config = dict(
    tie_embeddings=True,
    init_std_qkv=0.016,
    lr=0.00663,
    seq_len=1024,
    steps=12894,
)
MLP neurons of a small language model. Each row is named by its layer, matrix (up: input weights) and neuron, and shows model dimensions 80-175. Each number is 128 + 32 x the weight over its row's rms, rounded and kept within 0 to 255.
A block is one neuron, or neurons of one layer that tend to fire together. After each block is what it responds to, as a language model described it from the Wikipedia text at the highest values.

L5.up1114 [175 164 163 146 122 163 105 165 169 116 157  96 140 174  84 108 119 116  77  88 137 111 140 147 158 112 116 131 102 179  78 179  93 102 141 109 154 128  88  80  98  97 137 121 102 117 162 158 177  92 187 127 116 134  88 159 167 136 142 162 166 138 127  88 117  97 159  99  92 102 170 123  70 102  72 133 200 183 145 121 109 152 168 126 131 113 167 162  74 132 175 125 146 142 150 154]
L5.up1730 [158 147 173  89 162 147 138 148 163 159 115  90 174 104 156 172 175 138 153 135 181 105 163 100 130  88 118 143  92 161  74  87 151 162  57 159  86 178  93  94  59  97 110  99 182 115 160 150 129 126 101 138 171 149  82 172  82 138 110  54 127 155  91 124 154 152 154  99 121 161 162 139 106 171  73 123 145 179 137 126 151  60 134 131 123 104 107 113 104 136 160  95 186 110 152 161]
Fires on middle subword pieces inside medical or anatomical terms, such as ad-ren-al, int-est-ine, le-uk-emia and tubercul-osis, with weaker noisy hits elsewhere.

L4.up1109 [149  66 135 160 118 122 108  95 124 108 147 166  95 183  90 133 115 119 155 188 105  92 182 100 114 190  97 135  70 120 174 118 128 128  58 201 135  86 109 160 144 168 132 105 148 149 174  97 179 100 107  91 156 156 136 150 134  90 169 142  85 138 155  73 151 100 102 155 106 147 116 111 103 153 107 134 112 147 119  99 132 214 120 104 104 107 126 159 167 118 106 105 115  56 123 150]
L4.up1234 [100 148  54 157  92 172 121 109 146 193 154  92 167  93 159 111 149 156  85 145 100 113 117 131 121 144 159 116 138 117 102 184  80 111 152 122  95 189 171 158 160 136 149 144 133 155 166 163 124 119  82 137 119  98  80 167 122 102 148 200 112  84  45 131 104  90 121 105  80 143 169 128 125 107 127 186 139 157 106 146 110 142 110 181 113  50 113 146 145 101 145 134 107 194 130 144]
L4.up1275 [161 113 104 105  84 152 114 123 140 165 164  79 130 141 164  74 173 197 154 110 145 136 132  82 168 161 201 104  77 173 180 114 197 105 237 122 122 157  57  81 136 139  77 170  86 163 146 102 143 121 144  99 109 108 110 163 119  80 139 129 178 103 131 139 103  83 156 143 120 144 142 125 109 123  74 122  91 125 143 148 135 133 132 105 131 109 105 124 130 147 145 105 139  98 159  77]
L4.up2440 [127  90 165 127  88 125 121 149  92  94 110 141 162 123 140 153 129  89 131 106 133 130 124  83 125  88 183 155 116  83 134 203 109 122 117 129 137 154 121 163  96 111 115  91  70 119 166 142 148 113 119 111 134 144 106 124 112  83 159 232 181  96 163 105 130  87 129 168 146  99 113 115 138 120  74 147 115 114  65 146 100 158  92 143  86 182 119 114 104 103 199 139  90 143 157 100]
Forms of be and similar linking or auxiliary verbs (was, were, is, has been, became) right after a noun-phrase subject, often beginning a passive.

L4.up0 [138 115 133 152 143 191 106 106 116 119 125 132 129 103 134  68  97 110 140 131  91 107  79 100 120  64 168 160  93 149  89  76 116 122 166 129 186 147 119 100 122 153 123 161  91  73 161  42 155 114 124  89 145 132 147 147  54 144 113 156 188  84 115 146  85 153  94 109 150 137 140  84 130 141 117 161 168  55 104 167 151  94 155 100 133 153 120 119 169  85 130 130 119 100  88 123]
L4.up746 [161 146 122 140 121  44  52 101 154 140 138 148 127  71 153 138 144 204 110 131 129 123  77  90 130 167 145 135 110  51 127 114 148  98 157 156 156  95 107 159 146 160  99 124 116 178 201  49 158 128 161 134 104 105 114 143  97 144  78 179 116  86 125 130  80  94 120 105 149 153 101 121 131 137 154  89 122 114  82 129 158 134 108  93 113 124 148 172 195 106 161 170 156 115 138 157]
L4.up1212 [ 91 142 150 127 131  73 102 159 149 186 144 141  92 211 128  97 148 113  78 152 161 138  91  94 208 111 162  99 174 129  95 118 195  94  89 110 175 122 106 123 111 129 114 130 120 126 145 107 115 144 122 112 142 159  97 116 137 119  93 104 104  31 122 122  80  81 161 112 121 152 184 108  54  95 112  75 154 114  51 105 133 118 164  98 102 133 166 163 167 117 150  59  74 112 174 161]
L4.up1679 [121 151 155 159 149 115 133  51 124 163  82 176 153 167  99 104 100 123  79 164 135  69 133 120 201 139 156  84 108 186 146 101 144  94 109 129 129  98 117  67 183 113 145 117 145  97 131 117 180 162 103 142 103 133 151 140 127 143  98 120 106 118 134 157 100 127 171 129 120 111 161 130 149  94  72 206 142 142 145 118 145 145 113  93 106 127 155 119 150 107 184 124  92 116 194  85]
Adjectives, participles and adjective suffixes forming a predicate after is/was/remained/considered or an intensifier, e.g. expensive, tense, popular, child-ish; also "is a" definitions.

L5.up1320 [ 92 110 147 161 117 218 155 118 180 116  78  71 173 172 105 153 146 164 110  85 136 145 152 100 162 107 166 126 146 197 114 158  96 146 101  62  93 100 111  83 180 141 173 105  99  82 120 134 118 144 132 113 127 125  98 135 108 130 162 124 139 137 122 141 113 128  88 173 101 113 109  39 133 128  67  95 117  65 116  44  76 151 151 115 124 101 119 139 117 152 124 119 129  68 124 127]
L5.up2337 [108 106 138  80 106 149 116 163 133 202 121 121 142 187  59 141 169 142 110 129  85 143 164 100 144 100 150  86 129 146 120 138 141 215 184  67  97 124 112 139  92 175  88 139 168 153 122 143 119 103 143  79  68 125 102 148 130 174 167 114 190 139 108 140 147 118 140  82  85 159 133 136 126 141 134  81 199 189 122 106 184 139  64 186 146 158  98  92 154 123 156  76 122  99 167  99]
Word-piece fragments inside chemical names and formulas, such as subscript digits and pieces like per(oxone), tetraz(ole), (n)ickel; more weakly, mid-word prefixes (re, tri, en) and opening quote marks.

L5.up2151 [101 174 100 131 153 153 111 130 144 127  94 135 172 105 133 134 185 205 136 118 131 126 133 119 141  93  93 121 147  97 135 146 101 148  87 158 192 146  99 126  72 150  66  89 116 106 130 119 155  93  98 138 162 171 127 148 131 155 114 124 102 132 133 130 100 130 106 180 112 118 120 164  73  42 192  99  97 150 101 148 187 170 118  82 170 105 135 135 106 177 192 104  70 169 174 127]
L5.up2449 [116 185  95 150  77 117  70 119 124 133 153  86 127 139 101  98 116 149 109 194 196  87 118 128 135  25 166 109  92  77 129 136 137 115 133 128 170 140 114 135 105 173 115 154 206 104 193 137 157 128 112 100 139 129 112 154  90 122  96 136 150 166 124 130 124 180 133 148 141 152 100 141 107 128 133 147 116  92  58 137 142 160 106 148 160 113  97  95 121 170 128  95  77 181 181  80]
Forms of be and have been right after a subject, just before a past participle in passive constructions, such as has been accessed, is attacked, were produced.

L2.up795 [106  94 138 150 140 151 102  87 118 153 157  98 138  49 142 157  91 147 155 101 191 124  96 148 141 123 125 177  66 163 145 109 120 149 132 130  86  86  84 170 142  95  97 112 126 130 119 115  95 109 146 106 133  81 112  92 108  97 141 131 123  78 172 192 116 155 104 138 104 116 145 158 133 136 117  93 132  83 127 143  81 147 100 141 181 140  98 162 128 118 125 114 109 130 134 110]
L2.up890 [130 108  76  51 160 118 126  96 148 115 154 120  92 121 112 193  72  92 118 120 139 145 146 134 142 101 139 158  59  78 131  98  88 168 120 142 104 181 179 139 100  94  89 149 108  91 123  39 103  73 118 149 176 163 136 136 151 124  94 160 144 130 103 160 170  93  97 106 119 110 115 124 172 135 120 128 183 125 143 145  86 167  88  87 168 145 161 174 120 165 183 140 146  59 167 103]
L2.up1099 [138 201 129 110 137  79 101  62 133 134 106 102 154 117 116 152 158  67 106  98 101 115 118 148  76 146 133 143  68 132 158 112 156 113 111  77 172 157 101 167 145 138 121 111  94 118 117 101 173 170 100  85 130  55  78 143 239 140 113 138 150 167 115 114 113 137  88 127 133 113 194 173 141 126  96 140 115 158 200  69 208 114  80 189 164 107  95 107 119 101 151 122 120 139 139 135]
L2.up1578 [149 101 160 168 118  89 162 143  90 120 155 117 183  84 139  89 205 112 140 109 134 159 133 177 164 148  80 119 134 184 112 167 111 124 201 112  58 122  80 142 153  62 122 117 133  98 117 115 115 122  82 116 139 147 131 134 149  95 128  89 119 129 181 185 168 120 108 137 100 204 139 118 132 136 118 191 162 123 186 112 120 135 129  89 124 154 168 166  99 130 156 128 148 176 114 108]
L2.up1803 [153  95 183 129 114  74  65 124 127 111 102 126 133 118  86 159 158 145 126 147  88 119  98 117  74 111  78 148  96 179 154  85 196 130 150 154  96  84 111 125  79 140  96 144 125  76 138  89  85 161  76 112 155 141  72 119 148 147 132 102 116  86 182 142 142 117  57 178 107 176 162 127 151 172  91 163 154 160 128 133 131 156 132  89 130 129 143 166 142  97 172 110 142 122 145  74]
L2.up2344 [112 112  62 167 132 115 134  46 109 115 127 144 134 141 151  99 156 135 153 146 162  98 127 157 140 172 111 166  68 158 122 160 168 144 194 101 104 119 114 121 183  95  90 185  98  88 150 134  99 111 185  82  93 145  84  78 139 142 154 110 197 121  93 122 129 110 172 120 147 141 113 121 142 171 123 108 175 203 174 145  96 119 176 136 219 161 111 151 154 143 110 117 119 112  84 137]
L2.up2430 [147 175  98 136 145 119  96  88 129  87 108 111 145 128 129  90 153 159 137  76 147 168 152 130 111 163  61 159 132 134 152 129 130 177 132 156 163 134  81 115  98 135 107  85 159 151 140 106 187  87  88  88 138  84 110 186 180 178 115  70 115 102 114 145 146 128 111 139  96 167 114 148 142  96  65 179 122 147 106  77 122  70 111 140 176 127  98 163 127  69 135 102 173 143 134 170]
L2.up2538 [115 130 136  48 126 120 134 125 162 107 158 109 156  55  96 132  84 109  98 147 102 107  86  98 145 110  90 135  84 188 189 136 144 177 148 117  88 113  66 119  72  94  80 122 112 165 175 139  76 138 118  64 138 135 132 114 139 123 102 105 140 118 163 119  71 153 146 127  82 102 156 141  94 188 111 136 124 171 134 125 125 103 145 146 121 126 113 157 161 145 162  66 151 144 127 110]
The closing word of multi-word names, usually a generic head noun such as Street, River, Records, Airport or United; also the closing quote marks of titles.

L4.up485 [145 125 106 167 107 135 177 138  68  61  95 139 157 179 130 102 122 125 133 150 140 155 141 137 149 117 142 131 134 179 120 116 104 127 145  99 147 168 111 130  51 108 132 133 136 165 153  98 230 154 122 120 154 188  91 118 117 127 191  96 126 148  77 129 171 137 107 103 143 127 160 157 100 115 136 170 159 119  79 133 126 129 159 138  95 147 173 125 144 166  80  96 124 186 132  88]
L4.up536 [216 141 118 108 166  73 171 152 143  94 140 104 106 140 108 137  91 143 127 149 130 120 140 138 145 157 116 167 175 122 122 138 169  68 189 129  67 117 176 142 146 128 152 148  99 145 124 150 130 103 110  77  99 167 119 178 134 154 158 110 117 143 125 144 104 158 125 190 146 153 112 108 112 101 126 102 179 135 157 167 191 140 183 113 176 102 155  97  84 132 103  80 151  71  82 117]
L4.up651 [146 112 175 132  42 143 217  72 223 152  97 129 155 134  72 169  40 131 155 165  86 140 130 122  82 111 127 101 128 115  95 142 100 153 174 123 166 130 172 190 108  95 146 112 114 162 127  98 145 130 124 127 104  97  92 144  98 116 129 120 151 172  90 104 123 147  77 104 159 150 138 119 124 146 104 117 128 126  94 160 112 201 110 153  82 108 176 117 114 128  44 138 158  73 114 142]
L4.up1976 [136 153 115 124 120 121 160 100 151 173  84  84 174 175 148 146 131 129 158 142  93 100  98 148 129 187 120 174 132 137   0  78  80 105  95 115 156 138 138 113  88 129 233 113 155  95 174  92 170 120 139 150 117 113 143  80 128 156 116 139 138 182 137 117  80 142 146  96 159 120 148 168 102 169 109 100 124 144 194 134 106 163 154 137 125 127  92 102 142 216 122  51 119 116 163 115]
Short vowel-led word pieces such as ar, im, am, ac inside proper names and rare words, e.g. Amar(illa), Barb-ar-ossa, L-ar-ne, Neck-ar.

L2.up48 [139 131 178 172 107 188 146 108 126 106 132 128 151 131 132 157 122 155  73 156 100  80 176  86 104 153  77 134  97 160 143  80 128 155 136 176 153 110 129 140 165 140  91 129 113 144  79  57 149  73  82  78 169  95 148  98 110 148 135 153  89 130 139 196  77 119 146  94  93  59 112 166 109 149  57 119  98  94 134 134 145  89 165  95 145 135 147 103 130 119 159 197 174 129 153 127]
L2.up81 [141 128 143 134 129  95 156 115 113 128 166 163 145 129 164  70 168  44 175 179 129 162 179  94  98  80 102  95  48 170 177 120 177 124 154 107 140 197  73 141 136 125 127 128  56 140 155  36 147 134 141 103 151 152 109 104 100 190  30 159 144 143 152 126 154  87 143 133 129 123 123 127  79 182 172 122 148  79  99 141 166 138 129 127 132 112 192 146 139 138 128 146 134 163 133 157]
L2.up182 [141 156 159  78 139 141 141 140 105 136  95 125 173 118 117 141 117 139 202 116 108 101 144 140 129  73 148 148 141 121 126 120 102 125 109 159 144 135  17 173 123 132 152  93  31 157 103 183 114 157  72 136 143  79 147  82 130  74  93 114  84  71 176 130 133 131 104 166 126 115 110 106 136 175  62 169 150 168 125  95 114  74  82 108 127 132 141 159 128 118 146 135 130 207 147 100]
L2.up1392 [151 117 105 127  63 173 141 111 103  79 146  83 166 199  45 118 103 182 161  96 126 124 155 113 111 123 141 159 145 202 101 158 136 138 136 153 144 192 135 151 119 226 105 142  69 129  85 133 176 122 183 142 137 126 122 130 137 103  90 172 129 151 130 166 134 129  82 102 137 174 167 196 128 103  79 107 149  99  51 144  94  92 115  93 177 115  98  94  89 165 149 193  97 165  48 105]
L2.up1512 [140 197  77 129 142 135 133  98  30 128 141 198 142 142 124 151 141 203 170  91 120  91  83  88 159  92 106 121 109 102 156 122 138 124 104 121 146 108  95  74 182  68 106 102  77 100 114 123 113 132 106 161 124 130  91 121 145 123 136 198 157 136 146 128 147 107 143 162  72 132 143  98 132 115 112 101  68 193 125 105 105  97 106 126  94 135 138  91 121 145 156 185 171 109 135 134]
L2.up1884 [127 180 165 168 144 119 152 122 137 150 142 145 162 133 157 145 131 190 154 114 148 108 100 115 139 173  83 121 148 140 130  93 108 151 145 112 121 104 160 145  99  93  81 146  93 115 152  72 118 131 119 118 164 108 133 111 173 166 114 169 145  87 202 114 143 133 123 149  96 166 135 112 153 121 128 139 126 103 151 124 112 143 104  93  99 155 127 135  63 166  77 126 178 145 111  79]
L2.up1924 [ 61 132 130 151 125  87 155 127  52 156 165  96 112 201 154 115 142 150 159 159 149 131 146 137 142 122  77 176 122 137 153 129 102  96  75  66 189  89  66 127 101 153 151 137 103 149  85 119 104 135 148 126  91 133  50 142 124 114 140 152 116 107 177 117 146  42 193  80 120 100 178 144  68 121  79 173  92 138  83 112 105  77 108  85 158 176  67 146 145 116 135 159 131 145  97 149]
L2.up2417 [125 100 125 103 170 148 138 135 144 134 116 149 174  91 128 168 140 121 168 122  96 134 103 131 126 133 141 106 161 101  98 131 115  96 156 119 130  99  99 154  82 159  73 134 198 151 131 162 116 158  91 148 161 135  62 146  58 139  73 111 107 163 129 152  71 155  40  83 133 127 169 108 122 153 157  99 157 126 134  66 166 120 101 119 117  76 139 110 111 111  96  72 137 137 118 114]
The word right after a noun-phrase subject, before or as the main verb: adverbs like often, still, already, or auxiliaries and participles like has, was, carved.

L2.up253 [135 111 161  40 126 108  95 178 126 133 147 103 103 118 113  90 118 129 147 110 161 128 161 112 122 146 171 143 156 154 150  92 147 164  92 177 114 149 131 157  61 121 137  88 128 112 114 161 172 103 117 118 145 145 158 145 162 139 189 126  83 157 158 138  95 101 114 159  93 167  65 160 127 121  66 179 125 133 128 129 127  95 202 144 128 173  81 177 164  55 137 113 151 194  89 129]
L2.up333 [111 147 157  82 150 182 121 101 173 100 106 125 159  45 140 131 144 136 173  98 144  92 175  87 123 192  95 124 130 120  88  99 107 124 109 127 118 168 166 151 105 140  78 131  67 186 149  69 107  58 159  94 141 113 125 109 153  94 133  93 162 118  71 108 134 100  95 119  76 104  97 156 136  90 204  71 158 111 134 119 116 176 141 107 160 131 124 161 113 118 151 158  96 159 105 164]
L2.up471 [ 86 134  39  69 123 116 118 154 129 152 107 132  94 166  87 127 118 143 133 121 107 106 113  92  99 136  84 144 170 140 124 188 153 142  97  96 121 172 138 133 161 155 126  98 132  94 140 128 115 169  60 112  81  87 140 101 165 109 137  96  96 133 181 105  70 167 126 101 123 141 123 148 117 144 187 150 173 128 125  49 170 121 176 113 137 118 115  99 110  79 125 122 127  80 104 120]
L2.up1307 [130 101 157  93  77  97 106 118 137 151  97 118 108 143  75  96 135 114 106 152 122 128 156 125 156  91 192 155 100 155  91 214 128 125 145 112 116 184 119 102 117 174 122 130 145 114  91 143  92 168 113  89  86 163 186 172 115 139  71 100  67  82 153 141 135  90  98 168 128 140 159 144 145 139 131 118 155 174 143 101 176 170 144 143 163 119  81 210 118 129  82 149 100  50 143 160]
L2.up1321 [163 161  81 120 111 113 150 121 134 125  92  95 143 144 163 121 132 165 127 154 168 105 124 111 166 154  56 134 102 162 181 161 104 148 116 145 146 156  57 134 172  93 118 112 164  92 140  91 150 119 105  69 121  95 124 147 140 107 166  79 117 158 130 170 132 139  71 156  74 136 169 148  94 152 117  78 127 156 121  97 149 138  95  89 141 162 171 122 113 107 164 124 113 151 166  68]
L2.up1983 [155 158  62  71 176 131 137 153 109  92  87 155 114 138 127 135 114 142 137 101 140  95 128  64  97  77 148 126 170 116 142 149 174  95  79 175 145 178 107 112 184  98 135 111 153 152 130 142 151 108 107 140 148  53  87  95  62 103  67  70 108 133 113  80 150 136  84 116 104 106 130 112 105 151  88 120 133  88 145 147 139  95 104 182 157 156 139 176 109 102 115  91 131 119 116 154]
L2.up2069 [173 164 109  56 136 134  78 195 111 135 122 162  83  86 118 129 107  99 119 117 138 151 122 105 138  96 102 137 160  98 138 130 169 186 157 150 146 149 131 144  97  48 155  99 127 184 138 168 142 114 112 100  72  52 156 138 141  83 131 110 154  82 167 112 102  98 147 125 154 168 130 160 112 130 189  68 118  93 133  96 133 144 117 135 171 139  94  55  95 162  70  77 151  36 132  96]
L2.up2391 [135  45 154 148 100 118 111 106 166  84 114 143 137 129 133 104 111 165 175 118 137 108  58 119 120 131 125 131 148 163 187  96  98  75 116 137 117 171 143 116 105  93 141 125 119 114 148 196 125 153 178 131 127 124  93 151 128 115 131 151 122 138 116 206 151 105 114 142 106 114 166  88  87 185 114 138 100 184 124  49 119 155 129 163  89  81 104 180 135 117 154 137 102 152 168 140]
Short middle pieces of a word split by the tokenizer, right after a one-letter or short opening piece like C, T or B, as in T-ig-ers, C-erv-antina, c-ov-ers.

L5.up44 [137 160 129 180  96  70  89 127 113 140 146 171 137 135 106 133 148 154 150 107 132 148 153 138 162 128 148 109 137 126 120 123 121  94 122 106 139 112  76 126 105 146 131 151 111 123 177  34 132 149 118 164  26 128 144 158 127  78 116 141 143 147  81 109 101 100 116 103  87 143 116  89 120  54 136  93 145  94 122  96  77 143 134 149 111 106 139 130 174 106 138 117 131 112 185 161]
L5.up2516 [163 173 132 123 132 166 101 129 120 160 128 189 108 126 122 177 128 113 229 134 151 128  20 129 114  79 147 159 177  96  84 110 126  89 143 115 123 102 164  84 144 147 173  92 144 134 165  66 141 110 111 108 179 123 178 163 133 145  97  72 172  68 115 114 128  50 130 131 151 138  91 152 139 142 128 118 144  96  56  77 145 142  82 112 122 142 199 114 181 116  99  65 160 106 181 129]
Participles and adjectives completing a predicate right after was/is/were/became, e.g. was renovated, is sunny, was identified, often split mid-word.

L2.up322 [105 188 145  77 130  88 128 121 141 152  95 127 187 117 125  97 144 122 108  89  86  73  88 104 108 158 132  83  36 147 146  47 147 106 189  78  95 138 144 130 152 164 140 133 149 182 132  68 129 142 133 140 177 123 126 130 102 162 164 138 119  98 125 140 186  93 110 160 156 177 160 145 156 146 103  92 155 137  76 115 138 165 143 105 101 114  62 109 143 119 141 142 141 112 146 148]
L2.up351 [138 165 122 164 159 118 119 163  89 114  90 122 156 136 126 149 147  82 116 171 155 128 123 157  87 195 135 188 103 163  95 120 104 180 123 137 143 144 192 179 158 175 144 162 128  93 105  81 114 134 117  83 168  87 251 182 120 110 109 121 171 150 131 136 157 185 125 144 131 113 124 155 134  94 105 103  74 111 115 119 119 153  96  88  98 108 150 102 194 152 104 116 125 172 107 136]
L2.up991 [174 155 117 123 122 119  98  95 157 131 163 161 146 143  82 131 119 154 100 174 126 104 102 104 219 135 122 143  99  77 101 122 158 134 119 134 157 131 124 135 133 159  63 141 156 139 144  82 168 121  93 164 141 113 167  92  90 128 123 136  97  47 116  79  62 131 110 152 180 135 147  83  98 151 137  71 132 103 125 141 124 136 159 107  99 130 160 165 155 110 139 101 185 152 146 141]
L2.up1260 [143 114 160 133 153 165 104 120  67 129 163 140  93  95 119 109 179 163 127 152 120 111 151 132 116 185 151 136  95 148 111 139 136 170 129 123  95 170 118 143 138 183 126 162 149 157 126  94  83 140 100 176 174 146 153 105 113 103 123  96 149 131 158 117 109 172 106 128 115  83 179 147 148 153  87 131 136 192 103 134 194  97 144 129 159 126 151 114 163 160  90 104 174 137  91 143]
L2.up1362 [155 133 151 113 156  67  92 206 137 141  59 146  18 109 159 168  84  77 118 103 104 127 122  96 168 170 151 102 136 151 106 118 135 147 141 104  51 122 132 123 100 172 173 168 198 114 106  41 145 105 135  80 120 127 132 147 151 133 124  86 151 110  88 113 164 175  90 140 118 106 141  85 134 119 151 111 179  73  65 127  89 171 136 121 152 167 157 187 112 113 144 121 142 125 150 153]
L2.up2036 [106  57 169 154 138 103  73 129  68 202 184 108  95  93 101 172 218 113  98  76 131 118 118 132 142 160 146  65  49 149 105 139 178 144 120  95 139 107 105 138 142 173 147 170  85 194 151  64 140  96 130 112 216 117 177 117 155 159  99 140  99 171 130 159 109 196 130 141 122 163 172  84 171 141 138 106 190 109  96 146 186 115 150 126 154 149 110 167 141 133 135 127 130 119 134 176]
L2.up2181 [103 158  70 154 137 142 123  45 124 131 145  93  88 145 168 122 112 131 102 160 103 123  94 156 136 178 148  96 135 146 139 163 122 147  79  95 140 165 130  72 155 173 127 169 122  60 149  57  95  88  91 123 148 137 142 129 184 195 165  87  79 116  97  97 124 156  96 127 118 122 101 140 110 115 138 140 163  64  62 134 135 135 122 103  70 153 144  90 109 136 140  87 189 136 108 150]
L2.up2262 [126  60  95 124 160 105 134 133  77  57 168 114  72 116  88 189 170 163  76 141  94 149 101  99 129 137 118 128  92 105 121 103 124 142 142 143 150 118 114 158 140 204 144 130 112 128 139  40 121 126 172  98 185 117 163  68 125 167  97 121 128 132  92 122 115 151  87 120 138 127 128 121 152 178 125  88 188 167 143 112 120  99 203 152 166 156 101 123 125 148 146  76 135  78 103 198]
Final pieces of predicate adjectives and past participles, often after an adverb or is/was, e.g. fashion-able, scandal-ous, sparsely populated, under-recorded.

L4.up925 [119  92 122 142 118 153 164  78  94  84 125 140  98 180 122  97 133  75  18 137  93 136  96 102 147  85 103 138 102 121 149 143 145 125 117 164 173 212 149 157 158 127 102 124 146 153 167 106 130 138 116 137  85 104 211 184 163 113 204 107 124 166 108 119 123 116 143  93 128  53  92 140 143 162 155 101 117 195 126 151  80 132 129 175  85 133 152 117 147  83  89 101 154 163 136 113]
L4.up2010 [149  87 156 135 124  94  96  85 141  86 109 136 148 158 203 112 106 132  51 130 125 131 148 131 148  98 113 146 100 137 156 116 148 147 117 142 156 153  52 115 127  66 166 150 100 156 156 122 159  64 156 134 135 172 108 193 143  90 125 161  87 173 169 108 101 153 175 120 191 126 162 117 113  70 136 141 153 188  74  84 124 176 145 163 169 103 148 146  70  50 143  98  78 163 103 116]
L4.up2064 [130 106 114 103 138 120 153 123  97 138 117  85 155 139 155 119 110 188 122 165 115 202  81 132 130 124 149 139 147 156 114 179  89 191 161 142  70 129 155 149 145 114 107 138 166 112 118  76 197 139  89 104 127 119  98  82 103  57 104 104  70 177 166 135 100  87 145 100  94 114 113  88 197 110 155 156 131 163 152 159 124 159 142 110 106 127 106  76 151 150 123 111 171 122 145 183]
L4.up2233 [108  86 138 105 122  93 105 127 121 107 124  66 153 133 155  96 113 153 131 121 143 181 162  94 141 158 120 111  83 172 129 131 184 172 184 125  91 125 163 122 190  70 131 135 146 131 154 111 123 107 166  99 184  90 154 102 151  80 112 128 120 179 123 146 135 104 110 114 136  94 153 121 190  90 142 157 136 166 124 141 150 127 119 118 113  96  79 152 106  92 119 132 137  71 176 132]
Capital-letter pieces inside all-caps acronyms, mostly parenthesized right after a spelled-out organization or term, e.g. (NHRC), (AARP), (VKC).